MLP neurons of a small language model. Each row is named by its layer, matrix (down: output weights) and neuron, and shows model dimensions 32-223. Each number is 128 + 24 x the weight over its row's rms, rounded and kept within 0 to 255. Numbers have three digits each.
After each neuron's rows, "fires before" lists the tokens most often just after its 100 highest values on Wikipedia text that the model never trained on; "raises" lists the tokens whose logits its output raises most directly, leaving later layers aside.

L12.down278:131130125122127117096129150121132107103104120091117076164132144130112100166173106156078140102134141146140153082150120148151155138187130134150162130155127106123085127147089187114131145146119129187129102104136132105135128136156085088121163146117113116159160121104137136159131155154142098115176150129152147113107113149152115153107138087089147140167145097153121136161181121128126127113137125154101129125105141149135103138080095149121115099114110180153114157147140109137175166117162124155146104151137118110112096139132110160119113110125152099111123124107109167154151170108124072132
fires before: "ing", "s", "ed"
raises: "ing", "ling", "ming", "ning", "ory"

L10.down337:114087124100116104149077122118165096145142107135115142122176123180147117104122167120122107151116111105145161126138094120106089130106114160130130156093108128158151096107116115122131098103158096093178085135117166141072144124156107105181152178094113160117111169143133140104118142110114110144143125156069122107156126162190102121170096160131124119144141118089176113159110133129130163140125140153137109158134165094097122169109163168121132153133100141146098162114126143105122127155125093138129136140117155121111112176125105129159151109130116137138132144156109155129100157135105162113
fires before: "0", "9", "5", "1", "8", "4"
raises: "7", "6", "4", "9", "8"

L12.down159:125132116135121146089093139136148154157162108160136089113116154122131120121117173152186116108167125135123115117136115089104121113149154101140086113142130091127146170085106137114097142140115104142157085125122125142138141090058148096128141133127140170129158117149143125118156134125124132102112120190157132135176115118139112163144131041115146136104116153109110127150155163108089109149146145106108128124129125116113156157145124131106127124087111112148145135114121152100118133139120159166105117151115145118158098105146085117126078096150106152153174124146113117169116136136136117143
fires before: "ly", " to"
raises: "ly", "ily", "ities", "ze", "ual"

L13.down181:128117157099166149099131105145143085122104083081149128119134135100153096141164141071126120134113112159107102156176158153111128127143103132090092144112104153088178117124134143119120148140128136119109127131158101101151131137109099158088163164167085138116136123108158114091112108071168142115164130156143116161106123127083157122094157136104135163123114157111128168173155122098152116131145143112154168128128160103102146161138133135112128100094128152112116125130090108175095125136158117121113152118122142121152134081124093109103145094115177158088122104120113112097130106133157120162
fires before: "or", "ed", "ing", "ory", "ors", "es"
raises: "or", "ories", "ory", "ational", "ible"

L11.down245:138151130126099163126068140088132143123129100148158121077132124104127149121143121139147145120121101128117155117162160130153079142133159136161165118169115136089126165132103148102133142106101122138085109156165105164117115105109122163136110134115106174162165140119125142154186112157137109116093107121155171102138149187102073116109120068139140108106139114086146164098154076139119133161118140140118149165126129124110118102124101128127169160120120192114136132140112132152113087111130130090120154130150151110139128140130190191114157115124093141154109131117123136116140138073134132145
fires before: "ce", "t", "ies", "ces", "ico", "im"
raises: "cy", "im", "ton", "nd", "tain"

L11.down200:144107108183141126129153124146168130127156121159123091110137153143156112103126184142157099150130118063117123129138117101096100092104131154089147141160130151128157127124104119143120147140108105105145123142092115122085133110143126117152142132093105105149145125132149115101151103095106138145137113165096125120159137140136118075154097161084124127144136100137157128099124113132126170171148105160119131154105125125149128092125132172134109161081107205164142145131140122140118101149133086169115173158054100164111099114160137136139134128161087133116162155149144129115140129120134170094
fires before: "8", "5", "6", "4", "3"
raises: "7", "8", "9", "5", "6"

L12.down290:210110151154131155127152124134114136134141127102142104125094083121109143146100131119136150152130095141098110158151134141157130083091141087139127123147101117116085070161115097132145123149159165119076101155147168129154147079148159088103157068128118125112119142130106133121172141102120139120138103090117155137099131142135128112149152142115122163153095115126174095153131140122135110128132140108145093129127172083183128131136158139155172122128110147130096113100122143132110092122157153111147150136152123113097135130122153115142155141182135132095150123101156144120136101117130113138
fires before: "0", "p", "5", "al", "ep", "and"
raises: "p", "pt", "per", "pr", "pp"

L12.down351:111161142114117111136163157158120080177136134108118111146145127140140168106132130137115158144154131133084087167131095099081134118125131114121137152161159135172106150153104153149169130152131145074117086174125119154125158080124146096106172140111136120099143132150135122146111123161167149118126123136108118130155126122136131145091131141073156120143164139139081133126099098121146132155172124151129145098166141146104123174135149162126126162105157136124135079142128134148101137119096108148166120101103122164143123124161121145159141115094128166117117124111172111089109151123133134142
fires before: "ine", "ad", "er", "ers", "age"
raises: "ine", "ines", "ature", "aged", "ages"

L13.down446:140101135085152122157147110135152120152151055136130132123153171124178072118128192162102135069128121100143127092139097094112112102113113132109155179148122159151150159126144145181113142129102099157138110122093156099106135153123109143138138138097077148127134111133145081095126171123166136131134117148071125112159137175157121107116134138113153117131173128118149091080151126114135157181120130096129116116162142106090124127126157164130129161110120125107118178096111128144094091188133114136118115159116145105148116156123112176185089127103129136128160135140132129130132129118137138115
fires before: "7", "0", "8", "3"
raises: "7", "4", "6", "5", "9"

L11.down24:093139105127101128168144150150147156097108122149137113128081115106083099101168115148148166110135146140129114092129075114085128108107112120119103123095103129127130151145109123112116124134089147145123152115124149159112136179133131123140129147112151138121174095114154108147139159137114140189165093138151141143160131095120135093129139148150138155150094114134107156106138120139144168099135164103136085152126142125090081149161119112115075091120129145106139160112094158174129117147142154139149129111134124134138071138070135128157109140133119098170191124137173161118123109098106167125
fires before: ":", "."
raises: ":", "hip", "h", "):", "|---|\n"

L12.down77:145130152121159120139178137107167094149151149127100140118138117133144136102134174145124110112124123120118133099123100123143162136107143159127121141159104129108172167157099138162183119088111150120112104149103128069084164140148087092111136120106080149130118149103145127129103151117123153127122149150093102118152097129137135130116061189106149169152129138088141130119139173104110118126123112098123152143124134122141133137108147133160103149103119144137148129116102131125106102132129156183129137108092120112189135134147096149123108082140113143056171178187132127128118155105129151130
fires before: "9", "8", "7", "5", "6", "3"
raises: "6", "7", "3", "9", "5"